config.yaml
hidden_size: 160
head_dim: 64
intermediate_size: 640
rope_theta: 10000.0
rope_fraction: 0.25
qk_norm: false
bias: "all"
init_std_up: 0.0527
lr_head: 0.0048
batch_tokens: [16384, 32768, 49152]
doc_mask: false
MLP neurons of a small language model. Each row is named by its layer, matrix (down: output weights) and neuron, and shows model dimensions 64-159. Each number is 500 + 50 x the weight over its row's rms, rounded and kept within 0 to 999. Numbers have three digits each.
A block is one neuron, or neurons of one layer that tend to fire together. Before each block is what it responds to, as a language model described it from the Wikipedia text at the highest values.

Mid-word and mid-number fragments
L12.down334:428600510551519499504460514559505419523589543542487450478476500508452463532438503476503534420490464561462544574551507527426524509509523480480445480487449399518499506461456552448469429452492558521445419477559453625464589538568362510491487484525501505558507491512508484502488543446510493547
L12.down548:566545478566479491487462519532483491527484449553499446536557549495513538593474467567628464452528518411463507530535449552481503504453535400535502524504484562494454494485499512485446415472511475518451566539396503514556468393440593348491578406513522518541550488556541467492580550574564465541

Biography lead copula
L6.down336:576394519455476524493529479597532415597503524401542468488477502490423447512611531542421438536502516540560493474504450533495502488529480439637477479466491494471496476515529599551538540528478554444502424513590429484608529409570417534501515483508470507585432563465421448530480379502439565561
L6.down361:502459434526558455497452478452430465516522516515522493500510458589534508493439475580412429457490498487577489397512461542530591519559528476459453454459415547570418530580427496499564400491455498450390476467569497539505563587509477615491536544493468437501468467593537604620477542501484561506
L6.down544:451437506440430473501500364455480487497559487467541473558539489478558420538518519415453638506443500462541488432362545497625529456570536471475499588531496527503496584515465508493445459539414475484468507540546569548451522505517499566531559456466505584530444499512588513460449463575494566596
L6.down589:531561475468502489542494421584473482509543474294567419448482460450470457536484477517557568514509545445574422393431421524493597472565564483550503466479449537531424494555493516574460515565509444411539545566461577489501505553374472549432491538577441498476504522565513552529471511463470487465

Biography subject predicate
L7.down39:482473611550447589514514526412452527474499456437575539532601496485460519498434526505439466433444528594448511502465588418510515587545460506466399454443562507564423485563479531470499483564454467580410559495569512488454500570439488525522549496521484519569464558487500517462452558541537515381
L7.down53:479419478448477428487503412379450543471476510443595493552484414538545526537549449545487500552435481493571480523469421566546610505595540443493515486525500623487533511565578605483532440511427426450547518542493568593489528526517481501432503508559592526481463536578516523494553504552497467456
L7.down58:396490503556453514546524493491473483457473538536483456461504588426556528497584412492455464539459574553419511457446409443516551493478492587557447526517673460520485501481490493495552535523429467467488537504508452449511411524444480486459561409485520541418586592520455542573529542500490521474
L7.down63:573510488427449463627452485486542519576576514442500389514438461451492489483583417516557463517573549508484535483546478475395443500485476423454528405505511431534553479485481519540590575495476528496439435539588500401572493546486510477487540454426432490493476562430419513516499522547434561597
L7.down139:505468411636489502459530458509447518464544518498565423542422561496422449554465470480490507509535492622499497508544548532499525626500562560455574485546487474523462507469454511569548459549422450512459505526541445563560526506536481500504562428545502496461491484474465491536399508403443549424
L7.down151:546514473498473436503515535510505550420498552465512480446424423586437496431481466456502458513517575453510485506458508580423541515492466481442463559580557525475417536536544446544616533511547467459505564573550436424468514507479534505485456468549612553469484489492391585544498489456536511436
L7.down199:520456539510429451529484548549542481435512582448568543476405469514567526537427583489569523521530387454474489409444416525510498546461524541406527461425555489528522465537474475560502514470598577448546541483436471584526458564428441476405478447479487511484541447480573428435489514486459440484
L7.down264:473415386524446524511502474494496458582561507480472480441453584597575452527582479611537511501491518498505413476522444504424479528443448530514564564431536504510602492475590516484484494466498499473489469460476548534535423479581522532480503520521369510538557470534430470490527522535634478479

Digits inside large numbers
L6.down339:528483486424489457484539538555609586560552445548481519480546505524479424524474406487536516548515514525522453494462482582397476433493463473424511557499533523485468534487490496479520492530467434555506476479534471535422455409547528504558521490466602486499437545498560490577553559489598485489
L6.down427:420503479455502542562435543466503449521547390488395491528486498581524519494533457533528475522571569540406410446471545593447540446514573470584440512438517491477543392490497522522543451494435494427457495537497505626557537523450512531468479441492549477409543519502468524477516498513474440545
L6.down479:453463559487497518557488539479514552516505542463503414439508501572558501513444470561420522464570481452524535485560491465523540515533605507561510493530456481524457385451480488475533495503583506409425469525513475583553497526453525531538481478539566513493497486534556526456386518483453456463
L6.down513:461551527413513501587473501604502613536416508486457431462537534550551525519490460524474527492436460580509530525491442492440504417485473389516426449564460466476528436621481501537448604511472526426480520496489527460472399492471527600584520493533511478574475553433462542493538492408539496437

Paragraph and row boundaries
L12.down162:461472600584434453561477466576441513524489488398592577523559519444537551467545490458473485453427491413574376537455542546508522431556505540568528441486404494457608509578582519445444436519471449604519528507520524470492464535538524541520541489577536491500437552552570488490524441499491506487
L12.down194:553480505567482468505488530625552490521449502508460505519516537490514548506337482501502506445503472509472482428460487478498448552480487514494530473480486546481498490496503509490493773499502523519503531541506508069475560504463453504490509507512512513488512509516491487481516520520481503442

Infobox field colons
L7.down2:534484559477617424561508488448559517376485516442536472508510460452505531457504392466469532469494523534449476480492541574503504539601503487449408502467455620488462529502527557503477583424403454426459592514486566582472497437447395381484445562511504499583490602511517584471450488544475502507
L7.down34:496401454513467519505513477518514493530532479515501542541501531535575510410520424555428536519463581431421467523497512524499496384550492470640484471524544446598455491485497418614474525457521513588574494539518518512458575506509458565532521510489493440447470539490539648488497463484423415519
L7.down120:491479496395567486518511385477448541572527489514599458525495462519531520566373584557528525416519538533573476503424561574538500504541437482476593500495483543513483494479472558466492531530469483549505413509486555485485415549434394426630418432541511436461550511500555455479488522475465496431
L7.down170:582523456453553426507549380475558565403565483493537474454500435538531459485511497443580555484541504492420543592540523552454484548536534491527485465465593504515474498491466483564579447519600470516486479492471490534478549506615543453584487500465526502360522483494536520501475516413495488503
L7.down181:460517479435536561448481509350441549382527471560511420528465504525522478553454600530411526456415481491444499536487433602468541543437495524602580549492583454482534483527455553411515448482521445501453482539528564528424429448515468499462515510501519514581539578480621516483489456619618549550
L7.down344:434553446425489510533631440434568565503487437473494507434595499581489484476454431493468500536450529530492546488565474524630419419519522509500493561487505445495456517514378456569508480434528561489580512504573479491499504588452439571572513467535470447477579581496466586435478512469493502492
L7.down463:496502516541517545444591442417488514472482494505515534553501518555488526456496479571425547556495494561466579571494525436592468471522537357454536542562536454473441425513403510445489478529434522544436597423508495573452485465541478466550516475537475511462462478445469499489517599512511547585
L7.down525:514457455493515513490398369489509554515503541509443489474523519530605477499497554488446464536569513480491602492569483512548446551564509482504505602436525534469480545533464535420467430440461432545445457581514511638439523466453433482478431481441592510476483529498531430523522577427487533483

Nationality and demonym adjectives
L7.down12:530460479468520449517465518459451510434500522487476539526518486495579533521564498455601529573549432439475490501469497606489459481501501466505553515418442494519514510461447460471565600447578541500497482384493447382482525509522464503454498465553455481387547539488546521571549513432586576460
L7.down74:570465545539523523462534491525550518567529457526440485529444449399517404516512432515583542582614485508547484501491565528560442549493565486521483373424547503520512585504504565484490545556478445509515589422531478456573519398459544495461521533532524442531496494527440582521397490449477539486
L7.down103:487444541465435530567451506495471427642434518467584481513599424603509545487496499461466524548486529455568665490426548453514515482517556484465432541489538516527492419479488470491484520463547496505522564562523524564573513502488389477450432435555479419514419416459485535505427509405601508498
L7.down221:468489487538444493432526566543472439611526492521425422470571398490443518446572456556458423475538476496537565499588471542560382513579493593609517496339565538495455579513506529506582631493517490486469510533569493523485497444461526518496417401482492536450514555510508551513522528488503497466
L7.down377:541427501465508545513495630530483533546511448579557508579500536525491466513518476539501518509472462475472499483474409478499498479570569467546500491410534493540480501548520588417548614454554461565501380488494502476363453513533465580473486576407564510507489531501577495485499569498518591581
L7.down429:439505462546581536477541480578568483521362542462484445525489502478392499484553481464499549542529523445515497483457530462449426525471554435501541463486429416592543536487489608422439542455521483554396490524516549405534513622493482515573523504520524530558475570533518437518582470484399493433
L7.down483:489554307573548535532509408519607465528498511456498419495455545507475509450539506575414572620485550540556450515546495545497467544480495533567479563503451427495438505509537562520497590441439495507492517433465480487469532488483545414524468463559435477464411551581504482481496426555569535511
L7.down613:513511441512463468469533475565533559532553439466399453539468435464501449518485532506463450548524565494549475471408385609540445498470461399519562427509584533592478413528445511489444508532540508600491544523586426535524458442461472498536448463554527484499482490490455560541441533481402481451

Dates in biographies
L7.down65:453552508482492466592467590403461528379489493535458493490533410420508522530456519446542502372423512624500604484413525515446446482454479497414568491537527500522495453492466535539468480533484545530529430521571593400539507504560471473611539397502462504503447467482450520521477565444558485519
L7.down110:487588498448517543517432528522363565475548503563553456429410585495498582607428541362451505528449453481476522531376398484476501502424580547437531512603495539554487502547393429388503514516508515480514503563501476473571433499479520562453515525493554525489529533553494453426452542479537547521
L7.down289:533499466524554543447574537494448494532549556548401489391522467524474507481518471529594560452480455500585535438512606490508568483502490514491346476427567439531557456545443453542493441564508418444521418501481519498455556443448441552508517553481536542536595413461530452555514525454520557457
L7.down314:434498393560417519554510446533567542422511465551485547546526503550502494364429470505433514481587517547433501532527487445493471552613439494408557461477533572523509436554446404436492438482500551462547521509559558488614437544551492418506511465549419480432540522431477457445451543490563545507
L7.down350:519505509492548508492511519492472480478468662402509487521480604508478539546556594492477498497485441464509469521514425540440472443489481494449481501469514387418507427535510514556560472447492436417551496552525569486611471485470531511511591447509428407434508534477426440513444532459581586516
L7.down383:452461458454506497432441405442436549489521481504594512499502561508433492539532515501445581462515455530567566509443508395618507491515598463490486533585464503467497477527457516402484443547461483531473524369513535642522527437566470475580530503537498570413436512536558479499528542563488600542
L7.down480:484530571541498530515471462466580474441497538477480484419501584488524507527461501488493531440532579530403418518550447526502446513444538429563485486458477365516463422384465490498502506579644510447480526481556486484506466492572525533486496559486527548480520556425565489536500589415436567541
L7.down500:474486521518496431469477432424462561479508532458643548524500507459595541484554508486446482502440488448556509524457512480530497435609486467554545479540403577485508515525464573414466475489402493505500503463457516703435485505615532519506532453514607519458435527564538481525566503526463526510

Word-initial letter F
L12.down167:533586437501569542543511507507521498469503472540482508517437494429535472509481441495496391431474529576553513474536523498500388550484515413385525563477533532446534449519471424431513466433519556503547464568399503562410432448489485508469575515441550414510602539598501409461556457541531531522
L12.down596:569562522562549535531525458493563427503533492500429469468546449432475501488508420468478509494547531456469482440562574535449556549455434511473555429471505464499528436558595497485545445479480486483504443511540446490469479499587619506550425508497565620496572489573532531478531589423602499525

Section heading markers
L6.down81:536484563596478445519522542705510510499599529560492425469465591426487476450428478406459516482478450568560514527545506540574550575513556569566454449489541481474512462498464514491522528515499509575466521467601544338552488553492529510425501449514489458509463499522584407430466483498501523510
L6.down284:419508472513503467602518524529521386521399516561502516520488515528435440487485480445475529479491540567345610549561501538537493623524475559510534448489523498475581572510501518467506488459411523491526538454524591527597436483521508463463589405442539501464456486444510462508537492482482527546
L6.down438:533427553399527489482537546518460416543473497516394599447507540506559513470474465506492488504492472555488551468512485504457537516441575490489466441411487489603530435612553439492519523550484583508405525557459568537572519486459537462481481580491515485524469468535525562560406546445540494484
L6.down551:453484477479531430568411436611500398489439497529476501611459450460532519498467582469495530489526463348496488492531542506585463562471539504594591454472479480522563491468537529463515501413497517554571618521474541475529531498458557532528489484428552359484486402535576550480568512428467553503

Infobox website fields
L7.down71:470427606518477430565544564553478504456461620448513588540511554622508471512488496502497474428454559581477478510490459466493435495474486472352424509501543505466484514446472553520445554548501490492536522534451604546430506416469436487496448521500465427509574557511470548474558467507463455475
L7.down102:372532482488490544468530465309554506524487439433425474450486531475485587571451517502516567426546577503471510507529533562499509543543512511542494417547421465541462423486492435418479449492496616445516572510516477519559461485465469520572536522542466566465454508490423514458485477573589550546
L7.down178:402561444465534543491498525566585547514475528497585501533539409391517353448453554487515528511444497551558491529470566555461447424549449565600481542488497534506471424457478472434556575592506540458509484468437411555488576519479442527489477507513530657542568475536574499475418455494490513441
L7.down414:530453514433363512470444558531434513442618499418580592473543533462544439596511471445501473462424517511563533465387460559432500427494505565542554532502528526501518486486549511469407436539492529408482504498459524641459486530502466541467473416511493530535457553538565517561502584553583409425
L7.down468:464502523470481479529521482567450579428447503501356472425595538492614445442435592494520534596521507495500525524522470546552473453538433519481563434502511469494490452504521526525575537413534572588397528488480456502494614553523479511480517505467452517491400549474471480465489457550562462593
L7.down477:511439482464473475531568506534547433501465495556483545492500460436475506563484619519466473535584467513559437454506437452544531529586398504525538487435439476548493490429563431474616480541608535492528586461508432464503544533461513409578516497465512536562528483534455487537508492586440485474
L7.down513:425632504383495511412502419458474445545547433464438398366536523512548529416577527479572515510409554444516549530445465580481489530492540569549551482479527548468442485451477475518461460456469476483520411505602455497539539505537482481462443506432415564494405536525542568489462496559480538548
L7.down579:436599463567499530558453464416517487574596477509474515535553515561489379533507518530487484463520485546492492574559464483441494477499495458455512548461476435604446480498544452525471520519516521369586456487522492467556514393527519512439464466387590574427431494484477471537460506546486460521

Predicate-opening function words
L7.down28:417517634491543490484602552411389443494500534605457571570460497469398511508532453432525553474516432513512469546573515424555489549493487545524428529529429510507598543543514457471500371463490514497487550537614501503580517523486545441564540504466458547466388525459555513435424545536492496484
L7.down60:520515469476518575471492573584454452464589545449424467594505441471535571459528459532528450510482510496470525448520500549519545446515482648510453514512529483512420521450537591462497490463521496530498510444522458418423455515505492559554528498464538584535583519483550395566545494619509402553
L7.down271:492461480456594576421487574562464479527568410389530485496434457511482491509484572530531465577507438495493518460618524460512558430547459544473504429576555449415551457515450574546468514535501596637499584439474447562578461393446467431532592517511463492508489502424490498551447518620491493428
L7.down433:406457497387484635481519496428452379561483527502508574519556489570546459483468473433535501483469498579494483492501450549419425548517439525470500506502522468488484520455491524551466494496469482438561507513446542593449500480551488418527481534442504562458562496578571486544578452423527594558
L7.down434:449467531480466515504391514445419459510429420429484511517521480509481530425487530483444525455466488494431491513489551466528420545535568542561532492588486475508529492436545536461545475548435557453493554412494578519541559476468592485520490581619554542504470519459472490455503566458470569571
L7.down436:512458495400497554466519384464450393479560433495552495500485521466439515583401449483577440526446492520452429554508572524527447500515493520524488462429543509592515509468485454503479528531587522472458441496487471482469602485605399548490478550464484574564506563438567597512417453533516470546
L7.down449:481522560482460568506361526538539419531489476468519576483455464547461467526576445497526487522466507544481455522534482467416559572443533483547354451537514502463526451489521467491482575478489492430403468415611472553515420497520541517492533518521527472402542483513516450520617526509482508536
L7.down457:457500438357473460529523531499418530502551451534481503526473548582559439465611433428439584489502461534480524562446605565504559534463513574496516514457506510446491395451423504563472573497478549521530504547492560492496553533560522477444547532501456412496539545466527548502556510503516437431

Clause-subject pronouns
L6.down409:481509529428508442588495539473554567436526513519549438540405479496448461513578465521492509516634569472507479443468456556485486535580543517558468462434530450457475541443493581502469486528539469494535558415591502525458464588522465496426485454477496494626509494548443507527463478511488551591
L6.down475:516438602483508390594478507533528504474400541562489478515497495457426406537556534496510449534680470459526532453431423477475536470538522530603463499528508583498452523556523484509451489483558543590508468473486450533479462501489490509484519455517523447460441543517544515564505463528435574490
L6.down510:525493598542495515559506531531533571402555508626494568526368518436473412547464511532468601537532494508452516559479530498455453549525431552516436492523454611468470466474602540450461487536457488521582474454459580562564515416489514391484544504489500429426485507489541452431534428490470520507
L6.down568:584426614579515514559585544484491569503476454488541477505470507503465457483526446514482552391489513471576442498462450452441495514534525548584544451549372496503572459549552515562439565514501465523533486477350550455487556497509512480497474511500495449564540606526465539450484572513517536510

Section heading endings
L6.down101:596501535566418506416476511367544496494498498496453514423579358542519474502430520485496425494490488535547617439517465445397476592489592505493469515488458568492503496474520465481528487533402498419536557532431549572494444534552492510496515612516491535497495563592530478570490500520442574597
L6.down197:476603552427542527468468496457473518428486472610516537469549447507457509555563458545441552440464588536486504572435455512502484525353490435421419529480595451511508490512495418482478489609546518430437482469547607469532474468441497545520492551553413560549599534482479565529456505448561593520
L6.down322:505546484521540496559380471538510547519545524548514491496396443463528526491503455493477540467439559464526533487467460614524509532430510508575578569476460504474460530485417582511489577568409468434516492463540487486566467515615544617577396419489499478550396459459475493536469479471575469483
L6.down483:473628458589414591517554505443537536430457457569557567553483387552462611495491436492526467458376551510492508491505568549469509485508484470506484503490527522462431521427448574450452436488533479399472509426538501505496470488529543523448508458540473505430370580519503575534510515507630563470

Determiner after "in"
L6.down115:584548513470552419432555490701493479507481478384500496507494462453585446504522514574438591584514520565541423516551464520607484556432563448545539550535442492510483407466437404546504518477481511514479609448425485453608526447512503495507555468671481432470476533512494480492531502526460573540
L6.down199:599477549540490428462529499636437446556593556456564630537394483462550511476477517529566615454475447625523449545440522582533476489468551475451520453463517484516407430469446566566486540512489539540512458476581516512513442418544503442401488509550415506525539513495517484501575528459512511500
L6.down353:518413532598440457474564584651521411488495528381558478547427481469655518426522506562448440445598542493495430459519420433523453487509479489544523488428487622482413472458483496570574518548457557499534508515442510418515495494455490556437516451583533524485559520410462493550522447505531532564
L6.down476:496531469555504357516520472646561467424535457441502448558497491576540506460507511521409438460531521413485491528608527462569450447516509489603565529479511551484470522455564409632505500515405507529528515571566464369527514491499525512401502427530547594474517514481449493486545524601511518527

Table header pipes
L7.down4:530452502520508505620508447495500435499428481506418563430481550431508376384485508506522495565495412498436434515561638481517477585516499391414510550518480460464572427484487514530536535471416526422483591552517540517551466495497446495513498481415428491548484534518558574521473412586654484543
L7.down136:499496499491550463467472479517507534529579506485478518501481455459493454519460546543532450499445543459662570474532451490467578435500484560496586629363473614563472540437575429461470519535498522469511424544476449597568492387554562487460440533513465527545442550437587475451489455598566545468
L7.down144:495524480489504512486455501480565573498508421447451490548549509513416449482446576507500535423477552566416601462502438585457506547573532520441470473582439501432555500444401546389542449519508454544527560414511583639499451493443598456598472477528478471377507464527593426472516437460483553457
L7.down205:572473440488437475537439441560468422477505551518461570484438434597662405502490478570536511509550449452576493514502473484524543452496446624464486421487451526463521453522576449459523471488612530574458582476446485661477504533505510533499568489483520439477487421516496414462511490491433521487
L7.down282:486529499422468458450532503594540463483576585512397543519525567464510471488466555513534428522543494490561566576534420487545533476495431569471559483542462416524580513531473538453567481454547578562435511484408468540558486605474417461455535446429432450536506495536545448456493465561425544485
L7.down331:581563561520495597499426443474515495500567465419449579429403522545423499480459573441615580436425429412497552525571464554424502513553428488472527546471435427561474493515500519528515495566528471422466487563458422451540526440542499485411563528601519560500538509531514506585430502513492543518
L7.down339:524418478472478443548405430575617494429520520431516504477459571523536460557510499565537438466486515421459555485495522541523444465469464515408526554563439530553566468613452461422503485481521555536602508536501555580452582421531452507522462447476486446496457505548578400551574448477387433519
L7.down591:440586550450606442574479485468624487491476327581561547537431498451485469424450528541527472467518516503522511595496523555537522406434507567487508531504518380501503438613498478429449517508528526460523474564493528409611509414491590448562490533452558480560461475601554486589555441524472500512

Mid-word subword fragments
L12.down5:512507496485403416493533533487467547434467491447499555500523549548438586455524565519559455526432406576384501535505435491514497448513552383465524510519353483464554512484452549407520467400506483511475480552589568629509487539495580413535488502511540483519636545508560534495431455570511444506
L12.down191:550483521495481525507521531568465496547459442526535508476526523519488540551435551495532580555503458513505440478579419488495500415391453419447356583449517456495526491427553474505491477542455564467487494533509550480449527491586467499505495480419513488486437464544461466536442466466535330476

Word-initial fragments in tables
L12.down384:497521513498489426549427519519447567484460415404414486440487522484518437429469470548507470528574473399501549477510439498521555601519456487534437443506465569517518484445582550541602454537536498394570477464448455629480538558452552445607566521537543529489475528489483440466469513503628460601
L12.down611:556476548546455500483488511522490392464461421413484479484510458523346483484552434495511481444397555459527514467503403507445567604481478428486525491578495557431552499508483473524514571401536377490561334533580520546457456569542526542548477534464523464501471508543533557514457488496481581579

Mid-number digit pieces
L7.down29:473474474381570409506545512498543570540503468591478421527485505516575566527511488558461456440554481534488542435480542521491448587554485524454554531472623489499464565490401480560501596479448462523536579499520496429462558533449453488488456533474471483448449479552562538471471470451566522485
L7.down362:522482523490567442555475514532486466508559594519445449438591427538510431546550493518452509493511437535478528415443493494569515559469490473511533542518491534647493430420428462520527453543521401539492502502507529502494495440464445520408426597483536476505564413399546613460490567484463419391
L7.down373:470550561467504573536558556477467500521544463451458565470534537506586585430616478582485538525504457587503466430576526497533531477573469624479473581516473445405538542537447547552487569479482456412440445517504480423460534489462509469405526567494546508441499540523517547598468399461487474507
L7.down408:452524450525420461538526407386511595478481515505485448489504548456505489463555494468405514532530520493485478554487484522404424560505441461588507530425621478507487476447463537583507479461524458463526430531561516449425554506513408532458480440519437467584459514463449525488552562493536514492
L7.down428:580415461574452518492481481618480545495533353461450450412481476535536482577395472485470434530515502458529550573537508607584481468443474462457500504477557520570581539456538424508535467485466514516551474492507559455407500488471465431510497486426547445517560458526411522412529485566508501454
L7.down432:481514523464519491477513412499501553531544460543531531562464530631459544532426376504493549548563529578521444561484554512542364513501549485613447579468502505434467492543417468435408586536470448487483527443443527536548513429402380546520446483494547492460626509416590525404511529581522497508
L7.down444:506506425457493580460443437502472446624515541604487495548500529574443467453519438557441385516534522542463454568478505478503477557469472425575454486485518413560561481463394533519530471560545486471528359530557527527515470510514484549536460516493474445499472538524566519489520492473504397507
L7.down564:545482543557523428476640435536498481502518501543457479553446473587489555534515548553529489519527479483519513427570513486384503526435431465462583552507507483521486553453370499494528542479463483464510434472518492485426490527412470508548581489532461570608548496527502492486469498527494472466

Table header column separators
L6.down134:453573531460471496497456499515480389442509578525513518472542520454493468547483519439559499433416600501583507489424534521508526440467442560466516568513502459494504597469546558489562506579576510521506515526528537500523442565539512516485505578516528498543510503454483524474456536597470550502
L6.down224:520468488523539504482467494543446464454496514527565434465566460493567586464418558506556518498533397461473505470474435514564539475509475551526483609509401502542494467520440474579526562447475517583480505460450496428490551428464573429570559509560453490512485594517484418530495461528496487532
L6.down302:486514489456423371513498426530489447539524445615451494552500536564385522464579456421535492477563495518519418527508544522507577466554441560516494620528484481474553499490430471504475436554450632557554511508492577500510498463435492519483565468523526363539474588516451486542452443489536496500
L6.down372:417486490509473512491450519524512513526549415445520552539578551468444494556493408503513472468489572479536493548446486483503551500457424567478590485477507535487525538424644533504503481573608573474417521512510454468505495518525480528574536456561534416501486580389593360533434436578520422528

Table "No." and head nouns
L7.down20:544537601530503532539527506500520539456521623426471478581543494493461476470479501477477560535476523428486422509514521542474495467496603482536575467557458578415512479493458497496554447502506461488425562488515522368469532509487452522498528452575464588500526561586555415481453554464575541454
L7.down211:500570539454439507468549481485493522551501519529539414475553451500529506427542462503527430509585520550455524534495497549506470474531476561555499488554512467414584478429487480467527531473528452505431531597503439458520580396443588396434581501510370554537506579537370474517395453520532526463
L7.down224:451591557506502534479476508497468526488440524453479520509431639536435432415480545596411532560495505488560511438405474482521511439443537519513519488508543479574588480481515567534576570450496489497466500558542534476608448511519497508491445481519556502574497551485474465548562559520399487518
L7.down251:468523544472560511526493501525550451508489465540371541527471473549496416418592446515501552544536489513527563507463470448487478589362460449550464520468552592532468543470493474577542614526492445445394506497446556515478503506483575477565529560560487544504552484408535474478430441417425583546
L7.down276:493551534475418458414470520457441524537506497519558514467485436547547373473580553554493552511364462394481462558546520383501551524436530416604480569537488512561470513459497483460519441518462544558555466477546436584515467426507670496547469570483577508504478506535478553513510490526432508521
L7.down438:462512581400438424447601448470496449483534557424532453425520461518478496448442482554522456454510530492489524546520556568538530426573568440554457461476602547566496443469485520461549574575446478606474556444514469423454477526522408570462470509571443455523582518522467527563493442522506558451
L7.down453:467512604640468500526471481498456535638462498460494477445604418491617467466512550449528519471483436501406592577497506502562453464479473522540496633465472441412518427478462454609547526524607450489565539455523512592443461461481502540555444598456591479503523472499594471524463364431531552467
L7.down615:523584474539496473433543529538528471545380521464533539448481438582545531424528532566489488416483494450405547516488437477463493528459520478468532542468634516524465518528429490504544516549517498494455582470564469550568559508410559459452537529533496567481565527528463550393506510552484547465

Definitional copula and article
L6.down21:494470480454468523538592407434502462502515465457512483531460386508515546412494541652467508531573438422463471525480589488535554491585518445521466535532440475495509544524463522578502495492479471463481561428547579506531507433545636476596500421458542405526513475518490407469473502570462519535
L6.down116:527468529561470428450506478472448538538418514548625458523536483524550443468524470545449441569438473512544516468461446524558544478587514488508420586538456659482491527574500544475499497514339482474518462479420537526474510503440450517462603434512511506572530536511601517545541495576553460442
L6.down154:446427527461522481461402446392476465515506429519587498551482531545565473489506472598454533418540594477534489470430445396553483521531578494540460531555452510496465467511435569448470519506419455511543474423463503580523537497488541529573568510526541463484491494595583473537530579578480514480
L6.down358:487490555481519436512506420416502423477507467429641541500534518519540441487521512530443502573458478433513464533506379528554447557566524544582453532436458564496535520444506467498420434416464463473488548450479481598516501523469471488452583437537457546483520522553593421512611628595516569457

Proper-name continuation starts
L12.down79:554543569455482458453420469545537535507519472343499450486482508566475445501468580506594507482507504417520510511620552486524438597557389497540474534422520499527493514490453557597552473514486534407538470553559513596525495568427424510515486543420466499556522488612497452430459514426574474502
L12.down610:551563521533461438481456468540503441512561497363609566456439472551461493459554535527511513500555486390522571501573498377487524509490549446492556451488455506585465451478506585527642526474499517429542435479439525677557514557515476477473455531498506521528519508591478496476523464532461426495

Year completion tokens
L12.down8:509519554445558446537542574376447542528532484540445538552548533440496457471563524535473533547466450517472486450546535423548470481505549500445623556527427460445509559503515484504450497478529467427482531526494479569528393502499547446512488504470440465465510444443473498520486539521540511520
L12.down214:419517518542528438578472508462500368512432540553467438445450438510454488473450392458633559549400491551459518471433515510471505485538491551469505487449504484414462510486484465599568478573493504512493518460496527420568538549515485434508511515501375512457417565524507498495540484524529451506

Biographical subject pronouns
L6.down171:413394491518465470538534456504375456563513527399496444464412516509543398515533461542462541487505504441487518471505397482557556555480512573525515463484526454531527421461584537460605436557375518522542474431433465458506477508467497513450525478594420495506477622513538498571541489601589481409
L6.down323:450400537555373487589560394490392556494482498456596427452378507494533491525427512507544546560498469468522509399471423571540543583489475563502537580471482511523419449570492452521549506551489479510551477446479533493560557490519544528522465452514486530476567539496546471588510518646529562424
L6.down414:515563564471427433505515416564451489478526479475550459498384581406468535487487552528504477462585545450477526486537483554532584529520647452530518424518408526579495393478472451441518553510474420521564596468543545400544497513510479514466458461627442497483454533569428505529528587550546468473
L6.down415:452451476392477456542480495504537467575471468413581467481510504486516489531597512459521447526543543501543517451516416498602566521491545551484422550556486352520423490479562546509484517485420510504589405579448426606452449499365618520475496594556487512464531496514487542518510492521534463474